Part of a small language model's weights.
Training: a variant of Muon for these matrices, 901M tokens.
MLP neurons of a small language model. Each row is named by its layer, matrix (down: output weights) and neuron, and shows model dimensions 16-271. Each number is 128 + 24 x the weight over its row's rms, rounded and kept within 0 to 255. Numbers have three digits each.
A block is one neuron, or neurons of one layer that tend to fire together. After each block is what it responds to, as a language model described it from the Wikipedia text at the highest values.

L5.down77:118121082080151115102138117135147149116167123124168124132081189127139093144154159130154120133100163138150119110159116102078100123085132154178120145160138124116180137087120112105111078147108153154142153103164150113126152132117134166125074145126094023148135158137124107132121128141157165157120136151155133095118171145124148098137148141151126173178155119074115159119089123099196126143122153155135120125151146153117078117140116092156160131121176146143124115115176121090183081166155130116138164111145145131084108124149105113139091111144113134153150153136164125090078161104139114102140140147107127152114151116125123139099158102176159128094127121157088142133109149141102119152126156137150110175158130132131103115163136127110112101171159103126141129106120135143154127123088118
L5.down1647:085143090148119132112150121091129104132125093122129102146101156174139061155094117124191131127099131134112129144154105105128122112141134160108139130121081144146125149137135163118103123113137133151106110148131179105096152137073150147089110113137077157120114115104146095187132144118170117127092150175162121156101095148095134120171101150155145134134132124100133139104091158092170134114123129126133127153142150123155080126133122151137142097155145165183143096107131099124149124116111079103100122122117117118106111091084129113086128181157158139151109107116158142143151112125130131127131135131093141125167074166079137128118157186168106130150139132123162113150120118090134108146097132157161104149120079151173112122146112133125141141100120147116089153128121136130137129128118128
L5.down1711:118102143123150133128128137171105167080160151137123095170105161143136098129147099172111151131146116114150181160114130135146107112137132120090125109112115168141092146075130255147085089118127100166134093154182149113113130088121143135098091115107112092102107107144128110114126093139112138125134128174135150176145139128133101122128108115121160139146123119147117125158157133077174138124098112091169143131161144164132076147151108133106116144151178168162167113105104107113112149116184158155145108104108109127117137099110149119148108118131077106139111121156159092130115100129118120128123115135139143124152125149146144170108154136100112116139146147140111118123124130089137095162091130144166129114152131130161119111118115159146157152148117178116096121102140110121151130124135091
L5.down1921:126107144133124138153117110161123140112128170102092115134100152136158126112169105150133101127117178119165122112141109099186142137137094125123111119114087070129123147138127255122117147152105122121111088144091135111107092128094122092109087105114164110131117070171107165133084092150129103136158103173123167127138113147144104094123156157129151158131113136079110110168170145120119156127143107168123118122108078145129115167090120176126152095124122149111142134112118108141165141137124139114143103127133128107120132186143122101141143102108086104130093152161146095135140104099097124144120165145140144133161108136113147142141129139095113127157138123137113116155168104080139160093118113113117111149160129120086121129109074103117125116143106101182104085131104116127135104124175123
Proper-name final pieces. Final word-piece completing a split proper name, usually a surname, in biographies and articles, e.g. Villalobos, Clardy, Rigney.

L3.down1990:166115122131133120120142112126133117126151138108134105110095095148145123166144088126136128156126095143122134105135127164148148139122104119160122127150078167123149121102120239115110145133100142112126071118113161134096128117114134149127114154143142133109199124132140135146168157153122121111093099160125122165153080140128091129150102128085112139152160061149165109116205145081113104137109100119159154132116141153156120132163131128098125115142119100113099154129143130163113135136130082118123183101109102128109118112143067114124150131068117116107099143082113137129117111134152096144130100152175126114131154099116127163103163141140104147143168133153176173161144094160093116152141147164155122098146089099113134144155141142168130135126145135115135134114136106118100134133135132
Final piece of split words. Last subword token that completes a word split into pieces, mostly proper names in lists and tables, such as Guadelou-pe, Lah-ore, Seym-our.

L5.down253:173127084175096120106131084140137086118081093132107128099083067117128110082138171161103153117152163069085111132078131128127157147079120095078154103123108103099116121137151177144129196151130083152134146115163136144083146129094119104105156138083105081125108132127112160148136108147122121141147131101134137159074125133103088115152085164137119091159133138130110158104067076181171091148121164149106166131115103123107152137093134119117086144124108146122104131109154164096129148128123155162102181173129160066194104140085122150120161142160089145122108153177169107119134139101097084134140152120110131125120091139179125138118126117128102098123107116169154119113128135127143120144120088158144153179152125154110102109140146153087133112121097132130142059153125138123159126084139143
L5.down721:154139107097145087076158164146111151119138120139148063107152133151092096092134119077147136137144128156161117140142147149157100095126148098105159117137156147102142101129090206104117059110134139165116145144153144129154112068126145093159126093125111136146143095134104121131144171114102149154143091137145124120155128128145146134163123150134112107161157096143140142131128143126113149118118143153145149134152092102158141128128109175095122147081091124152149135099111136139140161168158150110177096112132114132107130124120124133111135133116116093098112083117134136149103135123114133135120139150129141146135103146119094142118120150154117092153134092082137168114152075084115145127129105115145166191124093123129133129133107152165100155123166147161129086111083138110117136106126163
L5.down865:103120114130122128140106148164134135125094115090138112082107116133143130111110095125123111164126131159144125129120081140135154115122147092122150107122070123112114116094137100106124114102137130166120135125113086149113109134105131107138147095098115124148107123122166127106118109124114119134159123125149123132098131139122102134107148138132109112092122147142105095137159148151142099076138122150116123149128130103169151110163124153115118113128147133130137118128192109119150134147121163116142150107125141120133140150142149109102117080116135176165091095123160130117125100122129120133139120117138144074115143135125112127138140129098124100147116157178108156080134110117135123143150167135081156135144112101092126098167123145134116087111142116160125139169154137127155111127089074
L5.down995:098140125133114157106108152115109111122093128151101120127125125138119143132101131114073122091119068117124147117106140125140089157065164100132137079114147123109108076162161083128162111127131102115160172135119110138145118127141116140158149146112102096093130102089109123086128111108149099099116091161139137119137134111105146131093163131129139167105106145158154164124142124148135153131122101190129120136158130137101109173113137116136137111137120159173125134123136143133094162136165133158119156160179169095125149104126116138129111135139099136144119120153165118100137139129116095067168160095120108135116135108128117134102131146139116139165118130125096149147107129126137108110089138125131164128172107131108133158151120146119125115146058139109127087120143175109149150142166148
Evaluative word endings. Final pieces of adjectives, adverbs and nouns that evaluate or describe, often in reviews, such as admir-ation, exuber-ant, warm-ly, melanch-olic.

L3.down1329:120122119119145139164159102084117136147108105135131147138130101122124096165122135116115174144107118150079109105167163079114116134147101117154146102146132160110138113098127162122131139124122156149090091131128118103114142148143137169096124150118145106159164083124156147166139129163123142097155090148126137114121118116139112145170128171143079142106149098135140132172091096169177109139110124125149148127133188143138100168115118081098162105099089127127105109157113134136098135111159115150141108143115108079158143122124129178147133104122152135104120125141116139100104171119104131142095144125087122152105136143155132101136123120122114131139174136094127141141179153137137098136134090139127181208093133139132108148117108145151169123148157155141117139152138095149106123132101105
Adjective-final word pieces. Final suffix pieces that complete an adjective split into several tokens, such as energ-etic, ambit-ious, flex-ible, experiment-al, color-ful.

L9.down246:126132124148108102122160118158126103116098121092139109142096145124166115091117125130139155114163129104167097134130111119133087124108149089092091141114154106131142142149152070134127126108167098085105107120159109140080150098143131128139152135081140107159092129137118133123132158115130103131103096154124110166127150162106130149153117110144125122124117126097107086127104152088120108104109118108143141088113143120150146156109177140136148138151131117103105137089106117131105143111174126133147144145165099155158119118144110139122118127157191136098144138106069098110126102132106154120121103112075115129136133127161130121091135148136121128119173142134142137127148067116112098139129091103121150133080129145102132125149104126103160164134119105118139109078118142193163102145141123
L9.down250:096108085127123120138140127129146150121132172186150095128145141131122130096170135153147073151124164106166091124136118117102128164148091168132105127168122129109151119115135089116147110119132131124144131108098100120152075112129121125105109127111102146123119119140114153127089126121127169130147122134103143112120114141104137111101093138136160145104150119108113161115116101179148142158169104110115124139135089134104126110119158115112144127156153142158105131136118124157101099113089155163090134133146141103113129145165120084159127130109137148155097132122135161132099110098109144079137096103146133110133104109161134139102120148131164108097137093133136097103163203131135146132133113135144147176169135174091132100134074119118142117137109141131163093126133108126131123080170093
L9.down510:113126141143122122110122095085125114115155169155105082128082116132102134158086160161105140120112153144094178124105137109116103153111094134119115114151136133130128159131131090126133164117087113144153102096152153160110095060149117152148102086139128117146127112113162125121127153143140106111111166101112155153129121136114091161165140157170093170166162110126141164095099096139141091145126119105126107143108091108162088092095161101129106119121109110172116136103148093088142155172128130140101143113109141097112134145113195118093116127074145120129128105116079137104188093152103109132127124118109163125130149093142121139099124139104146134139107114111148131095099151104142169115145150134170186113136166143114126174150144150104139107140103140114147142139136144131121113164111109
L9.down599:175130124146113145157135154119126110092106191166164107115087150094112110179114081130126115156121112103114113155106093110138152113104093138114084128142114137146104120122124033121168133151136122152087142088152105102146137176166154140128104125105141153148130167109083138133168151141103157110116113109133172131149071154077107140091104105095144124128123107112132132138119107126120144163092109143133127082101161133157128179162142133126146135115091115136103116126140102111129139127138134105086076145131122180132107157119085136109101159144147116098115108167121144124140110133143149147152153139107161118116135119146142140083107147147109143106130161150115117124118123130163138115140136106111148119120140112092140170127154113102132154094130122106130100098158106109146143138113112
L9.down603:125180129145103130146144117103117099140167150121117091097084133089115096169145099118128110113145156144066135137124129145098138134099121147132118126119121112088118124069107083143158142160099085121119111106091141123124095139101082119144121111113078133116126116096121104085148110120127130142138119123123074142123148115112148120150130143131103084137138122079130119130130143099138144105118103180123133133164132112150117156105117168152127122120107080150168143081129130121149185102108130170090109098124151118143113150141095092106115117111123134070149139105124137135120126113133114153138157078152101131126128103130126129145081108111083119116118162131082141148145119091136115135132098144084127132143140129182147104118150077142125157133093166153148117124156123095102098110139134
L9.down739:131123118110150157130130108133137070109175097156120127118160151135128096164109147117086071138113112093152135125111123116135136109181126148119176111135110131159144128071096255126137142150096149097130155096141138157158113129130126167140106131158136148149112107107116159121144073147156150082148125133135164135111125123119119118098137078144107065142142110090162131124121114121160152148140108107120116138129127122111152120135144126154154131125104107155102120151129129127177121141108136130111132145072110131119112150093136088111132131146107150144148111120143125142109138124119114141105137098156142134125135111105121123162146115124111103120137133133103164144091113124154144125104133132138135156170159134085122159135109131120103133120101153165105131124166155085115143094148126
L9.down1027:118140124138095095116169143115165140112097114141126111068134080109108129105123169134191104104174170131125130098114106108116106124133134157166106145170106103101142120151116049087086140126152118126184102083186141092142112130166147125099089095131125134092150106153129114124096116129140086101062160122138152142087158131128136124127093173136125166142167132138137103115146129134106094142081106157158109113135122132133140109172133124134093128105103135108126116126138161126140092153123141125176104112146152128145103136145151095136159106164122148090171161132165102143139129140114136091173124159097126143127158133153107106090126088090136098083148174120138116156146142104126128138107143109115150131137147124138116090123105094144115108107147123151128114134112124089152150109139125
L9.down1227:123135070074104112100113147117109126086140131171126120104142119119152137127130159129142087137137122164126115067143142152108099120154120092125115130194151132093126140145114147130111159105113173124152139117162125114153118139112129108131133140157115135127179129142105094115139115103135122089108093103058133125178122129085162136110126103150108118128122110112114121122122119137135122160125192139120125116148094110147096102102133106100110164106126116150195141131153103104135100141125150116175117123152109127144143149147132132124128140143078154077134138156114126096127125142095107135121124158104108119087136144116110125123163125109133137155107088117131157114142108143090122129144141149154081105148122101108154114165120129135170126106136162098104139108112132093133121093156165
L9.down1409:151120125108122082114129124137137180123114132106158070119111118097126120122129129124098176149143160129146100102155130138100141103086139139117124105135171148135141135115147033134137110117145055165084154153113118156118135092142147145145076121097130116112103136110143136131112130121124113150156110132117110172159128124121122126168114171135120149117071125131132075116129143093136119113113106130126083147118153140140134105096123139121146137121139124135103135160150124109109103112195095109099107116196180126109113153093110146185175078165133110171132171134065115112134126120134156158135105118126086083158100154158073127114115134145103136124148090089146104147176161133169127115105152084117113111124132121131151151123148159120153134158158081078111088095117136113098142120134094
L9.down1480:142125131140127088132161151143109136146145104074156123144111139142156124101116117156162178135102105116115088125170148120136118118133119140125120138111128127123124138136126000123144133102174144101135120121155088115091127113108165149145111123111126094153118114133132087131138182130163122139141107152107122167107126137094153169154145138132094111123122107109090089109102125083174142102080133077157142109144118127133157138158158115152138154177116099131106136095128112167129150149152122131147154077146094114106121126151098141096157140109158154128115125119106123150106106143121142082145072112119132116146083119125147125118163159143143150117131179122112147138172183164121123148105088093125145147101145136135082110097140169141192161126167097127127101086125157164123118119101105
L9.down1490:167119124106136118116141135128134141151137110130170120105161157114111130117130149086134175093136133137131143160146112153164151101100118148119104147187142100120148154153101123144120092133120103130179115156126138121139138087169131130129138112129091105126165115145190096168122131167124103139154110121148141098121115185120119144070123142117136134151101099124107157099128110141127100152113138147184103145095100136172088114134120126130111107139150130100120159068123123188106135116121150161182136101112143149142121154135183107139154126117117121109151106088106135127151115112144095138123092080126155126131109154149166153118102130122132132112150138142146110114115151148139143108133113138143128175126160135151135131114090126106109112147119165103142115110106118106101155148110088
L9.down1773:115142138149166091144143168128157109147133103103142130114124161157119118081156131116136143138118114110126085093138135097115139147134127101123144150127082127115124127140108012096113153131150104117149108133168106181120104095109110088160116093090102105139120138140165089142131175094124111139082117157129118134189129171095089107141098143113106144130111130142097112122134147143155124108110133159140152103155131177126112144137131091122107128137129111113137134129157094147117106148152159139151151094118138096082131153131164124103172154138169141120117146149093097115150124118117138147113094095133112131132131123142131093139123163117087146146181145097109128175203135127110081107097119112133110092107136140118133112142106127101188147120125116109128112136112129153148114138125091
L9.down1888:109115132120163145151105077080113101137124094147072144120175137175106097154095119143096080137148114141113140140173110144114137090102106113131114086122119059166176141061138192120124126154123175111116151144105136097150162132132120120100115127155135132116117120124180146092151110131120124136162160133128111138076128110158075120131157161125117117145134115104144153144164119157160176153147122185084124108105126155136128124160117176153083124138106125161172114134126114135174117129120116118119100183132118159095152109141169120134118163105151150130095112137129109119114126156089182138154120151127152144064116127125091127129158125131106138152122097094104134113109131113139110094160138126138145147132125140153129153126122132123106132127101153169113122146100132071122141148130113
L9.down1931:177111113130085147113139175127151112166128147107132122145116142098129130127159124164134127144177074152145145088111122088084089150138133146155164121112107131136103164143113141127146131113116135088172115125116108143107094121115149135147176112099160125092138137133090107123112123128154124155129148126111148118099113127120139106122154134114110152166160140131138102101112113167144118131115091119124121140137149124155145133120151094092102100143136117138108131123107166109117128091136110123107130150130129117091125096137097160080133102153135129128130134118137099098144141106110133110157124111136088087127145090153153147112152094108165105126098131147115108161113163150174140116132132097093149134141109104139096137107082121161095107143136096102102169123105188134147091152079162
L9.down2258:132110100141149185123109121147164141118131130116140168080157183132115058188117072165125112138112131119094112135111117138131161127160106164138142140091112103158149151119102052109138112156137139094112141126207082097149117111153111180117122136120120118127148105101148135157075125115108132145105153155168120102138139112126144130121131147124135166115142130149163097102095117154139104163137133163127121108135116125177128132099195169109177121107113113133146168131116133135115116146158121123137121120127136114093121150144139104139110121119166197115093120086114138181139113152120110107127158113148136150088119138131144155157160121142095109135130123142087095093085139152090107123113088130149094133099125148116122101176107084126162138092108106132119118124114119115148118120127133
L9.down2505:139133143154138123116133106065131155150125112146116149151162130111117154138132133128158153128165125126129159129105140157124125134115155160103121158100067119111142146129129255170188134150133167137137172157088134150126122107113073118160095107078153110133168123125141156141140141170123167136102130095135134146111134137148116127146147155118138137084151122174142096147149093127143148091139101107139078124118154137102133139119143125084157155113139152168157149094182114167118144155071118100099152125131107129151143104112165151151125127122146083104118098105109127118114126134133049102140128123150162126130139116161115099144144161136148101145113124137105120135154126142131121134123128117116160097101156108183113103146115154073100104156136110127114129133125158145125140100108134
Repeated name completion. Middle or final word-pieces of a proper name or title already mentioned earlier in the passage, such as Kas-hip-ur, Abu Ham-our, Pres-ley.

L9.down63:129126157109119116156145150149093105138144130105127126094110179099152143152100133137132109125126142119134109123162162159117169131169155127162137146104109102101093113109116115116142101126143169166096103164102149116133095155145166127107110118138145137087087164099080118096149078163097138110114174141169169161119136139183146139088093104097131157111137126146070113101148151136163112128104122171104146123106165129120137144122114109131163084146075130139106141074185163135157120101108137129136102148120158081137110102136110135068118142131119099134107163124116114162112139097137138085107158161139137150113111135087162146108141087143118098172145154127142118135117113157118176111114118187139159086136139122137134120122138133139103156145131161151114164125156166132163098128150114
L9.down65:135135157105134138104129152105110128157126124084162127092088131065150165125116117134111132128177156182171096088090131117176161145130156147122105151117114119118114115083157121110127126105075122115107117135142148151136127150134108121167166153136162092075145140090148136145067133101147141104141116130145134131127113109156110136168120125114146129129136107181106115116151106123146124150124120142112146114173114101145138092173097173134118108122087103098102152064131100106132161162139103127102077146153144091142106149114147166087127154149116126127063183111112141148137123094120152112088126135169147146103121118082135138117104168150142131155153131139157118129103155140123134167111102143142136116087127131153089096153170112137125110105155143122126113119128142121136114111125143
L9.down98:134087093118164145131130094082129147150121124117109161133159100086130130124169141118101140139088130114157113131129136130131122126095153121064126123122131120108168145089147134110097124125123142125135107118156148140129115121076151142102125130142101110169132167110144149114152103137111140124130169132174101141133144081116124141106099129154122122114163108121193122152162146144123107156086124133108141160127133112120161124160121116097162159128115128091094096147146133099154165131103102129128139119134129102105116150092092094108153096120108116113150144136169133153160166109133132112123150174130159171126147093078151116140104154148169155116098133153121108112099109125106144103101114156130120167133140182108137087162102111163152101143127129141176129169110125091147105171168154
L9.down240:119127130100081129083138116133142119121137105138113122147110131114128145176119130168091147098100136145147098061063119139130112140117113145136129206069120103128161115102123125143147103127138111143102094132149153102149111079100082132128108091124149139143145119135159137090123126150119142133164172118114083149097128133106072122129132120129192128156115155114124127146135109122092113125134129118152132119143139112132171114163102141135146089142158135119137160106070128126105122150118089117105150152109152085191180161159132116118150149104163140098119138152143141161128070149117145102088127154147138134137153122129135172139162108160138111095127143162097139092115094170144145148156143101135160128140133155144117083144136129120121156110110141136097116117097105124134130062113135
L9.down307:122125140124149148101163132135107108089099114104135175152140173089110096120153130154115129129156139130167108082110107133171142134119124136125184119165131136121164108115128179134155112111125142131160121111083130099124155117105106110132121181084139092137185160146162097118121094145155089129143127149091139130146156122107158098161122123129169136152114129100123129133118158137199127120164122132102101121178123155136124081110130084108139119158151157129091131060139108152106204122110133163138111126154142085171111129122094119111133124130130125119173146123146132156136141106156124115123152125164130124084150147107118116087106130136122116147168135113156120134140121169142124131122109079131119138105126136086097118155155148160160143169135157111128114112114138109087127091102116
L9.down447:113091122131111107106089116150127155141110093113106176116112105126121177133107136131158121132096140127133119126112145124151090145139126100145152115132108130148133123131129056135107129141139120143104124110107106146134115139146085130133157102156144164138141137140139152136123111141138101138158132140144117123124153174134126133117128149147128069089133124153112125117148102102094120092124112118167138106101109142111195159112138132128129148083115139100121116162116147134144095141141121089127120149124119167145140168148135173101093093103120099153112160148156091117144154113105090132116129114133134157136093137120177120095160160102062116092071157122133138128153145122112150121113135110134127119151086141108084101136084138091112117101158154080110100128159126175116126124101122
L9.down504:130127142137126125115094159145135083163156134091115090154173121134136127140142169162118142093175140135151144134131124116140131122098123173103147176139124121090132103152168202133128078153125113095183127142126091123122150137157113116151143120121119158121116164161111151132161092151147129117134113112122141168141147114138130124105184141134143162129117088075136119105093166104108120092131135126106120109122143145107111104159096150119129095114094143152120127107102112095155104179121124145128123167102110100157116091086080114125141152139148086120131129124141169095086155097127126102143148148100141138133120132120139126146161150097111135143119138139126146151067078135149123138145168129152112143131151150106108109139156154094159098124106079112102091159150111134126123119130121
L9.down924:127112117158110100150104160136146130166164148123134122148165142165113077143184125147138078182129135141149140126126138123146112130137121170181125105150147128120129140129129109100170164145106132112129131134142100094095150078089154100134136098122138102107069103119155140131042097132164130100126147114135124123143128114152109131136116128137141106083143142115131174145127053173125109150089131125130131143100136133111110156122151158091112124115127136138131134131134139135101153128134107090127111096157122109119178112127172099133170156123148115159131101139159141130112110157117065110160112167123125112148160145154155144086086116121115117089129123092150154185103123116109104123087134141133154134129080140111146161150140143139155094155108135119127102127124166142117157121143133
L9.down964:137151135144151142187134119117118158115141126137107148078128116089130114148117088101177103159129161151123131132101157105161161107106139133098144126144149121144126134115143074148120151091122100172138124136139123139120150101113121101117174106081146118172143116133125089115116152137091135149126112101131148105118117156173107112170111122146106091098121116148123131135173131105121115147142163140154124128158118155138116108129167124114133131099071118111114083165108099146135073125138126144119106105127163114122139128145136097117144114114110103141129137120143121119134108105111127162194134148138137121155131128087142100104114084119138148126114131138092128137098119111107152080097087083096138172148108149142128125139091117125175114103097136147106104138119104156114140130145118
L9.down1220:150148118152149153143096113143151139126069160147133125066132121102123081125079134137195177172127112137132172114138121108141113139127137136127116073141124140114089123131147148135126162122109135129176132140135141132131125080134124132118166092104100118114154098117155103115152072122069159138153149115111066187160177138117113088150134153175125130095178140146106144153155160146146116120129098155153138085093107205155147137106163119131123140120144164156099129126170157116143131134115126146068104178168133093121151123156174132127125117164116127119130097151144122146130205121179116091132138129172130116113122120136145138111124114163132113155123158150118109129112172112175142124154144098131133132131109141126109161155101143136134129156103127083131107153105089098098177115156170
L9.down1362:115102123136136148105143128160118140149132152116141105094108123124128129156072108123126140080170154164134122128114137133126086118124116111130166105165149093111110115119108124096111162148085076176116151113070116122130105170142121145154108153132147146117142102119146086129105128133116155109110144155104139142175111102108119135145125150143128124121135101132140104159142082096133132113128114140123141144115130157111100141122146184139157086142123089130147122140101090126105187103126139146159123139132079080103120115163159114074128139160139123117159160085172158077119139125133107125112149092133137146111147125077166149105103110117120115125136113134142139118150106124171124115134122080141108127087128156147145091114124134129150148147126178157165068081125132130137101090121103
L9.down1411:137118133136131196133123119117135121164135194115108097101132101108127133126123138123158161152125119094106125100136145129098118146100138129108097119158133098086162141089108078117134118129090150153108110109094127107118129166135191167107129104126118125144100123132115120123093141108098164086125112128124096130113116098174158117106122105158128161099121160145110129113124162116129165118119125141110132140157124132103127127098152077144172088171071116080136157129098105108093102139113095107126109185128133116124145119114101118116066126186158071115144122111142128150095164099106141092138104127150106115139132137117176093142093136153095116110134100162190156098105154072118120110113171136122117131093128124099137129154136096126159157098130098130088088137104175136139145092113136
L9.down1524:129126131123109148073155136187083148102141141086096165159143152113111114110125079129086128113138146152167087100164113115188097108146113140112143092103140134118105151148151174166121092104114114110129153123127121134121151140109136119102136088075158128133134152148152160097119112112128119162136167127180137153143133144150123139147151098136163144122136105114134139087107123144092138087087106110156107112135177124102148133104142142124131126130076132098165106143162094099138131123106121162143127142131098093111078124135112164149123103172119128146111087121117103126141097100170135092110139148110115122125107104098101123130105138166142154110135160145104100177129165137121110122136138104111130129156138133135126160143119147128168144097131140186128119112109140077156115076129174
L9.down1577:135115171113160126125150145135171149101159152110093134150109120064124137124153104110136088111150123146143123120152150105114163064145116144141127123139090068107105176117101134115161119119127121137136143107178126144150147124127143112085144132089127110132138111087192165185170129131171096139101094144115146115164122054154126155095150122098121103104152081157115102132140113144146129162123108147158113136112085115115142079144120139111135160132104162151135135106108111109096135122168145107185127117127141125110143142147125092107142135112136136125117098155114140164117118167097099140103141109093143182168140136144112126133101108107096154136178115132142092110127139109095173131101127127142125159164132136113131110109117082115134132116125133166094130142130132130109183131137129
L9.down2001:079141168101088137150109125110092120099195117130094152145135159158140108113093107138112104093124130125105153123160141147144179129148110118127146136185137137155131131144124083111098094117108137105087139154106111152151133112134119123148131088088146103121138081101141124108150172162131098092132185087138134120118109178108134113141129100121163175127145152115119126111128079105158141134143106137115132135129122155136124131091086148140146128092130125130144141098132138120104136082142136130152125085141146124134106103158155106098118068164099147083129144128089113118121082109105121112124093150148157185123070123105156109092155160109122168120156120143119123084145125130090089124102080173105140099167114162100128138121116165136143121127099084121117118099103152143145153127119120
L9.down2107:091132139125117158134130159137118133132133156134143140125113117131151105118143136120086139147122124165165149077111128117177120136165160080118130106171108099141150128122166169138139083115170129127131157092139095140178106116125123115103143129135140163149141085138098169170154071142107112105161110097169112153159125121137133144157129126163145123098119105147115151098134109145108107093093140109158118123101109136125141122129133130140087124129093140126132094105125150171134194135136146131089129173121126088207118116093132139153122110144145120139100121117187154125114149113101134110117144123136080146102116149080114140139111150114134134140119134145108141138073121100103151129111110137150119129140103163099140138176105113150165051138141119129119084112113104127124146104123160
Descriptive characterization phrases. Adjective suffixes and connectives inside descriptions of a work's style or features, as in intricate guitar melodies, transgressive visuals, blend of math rock.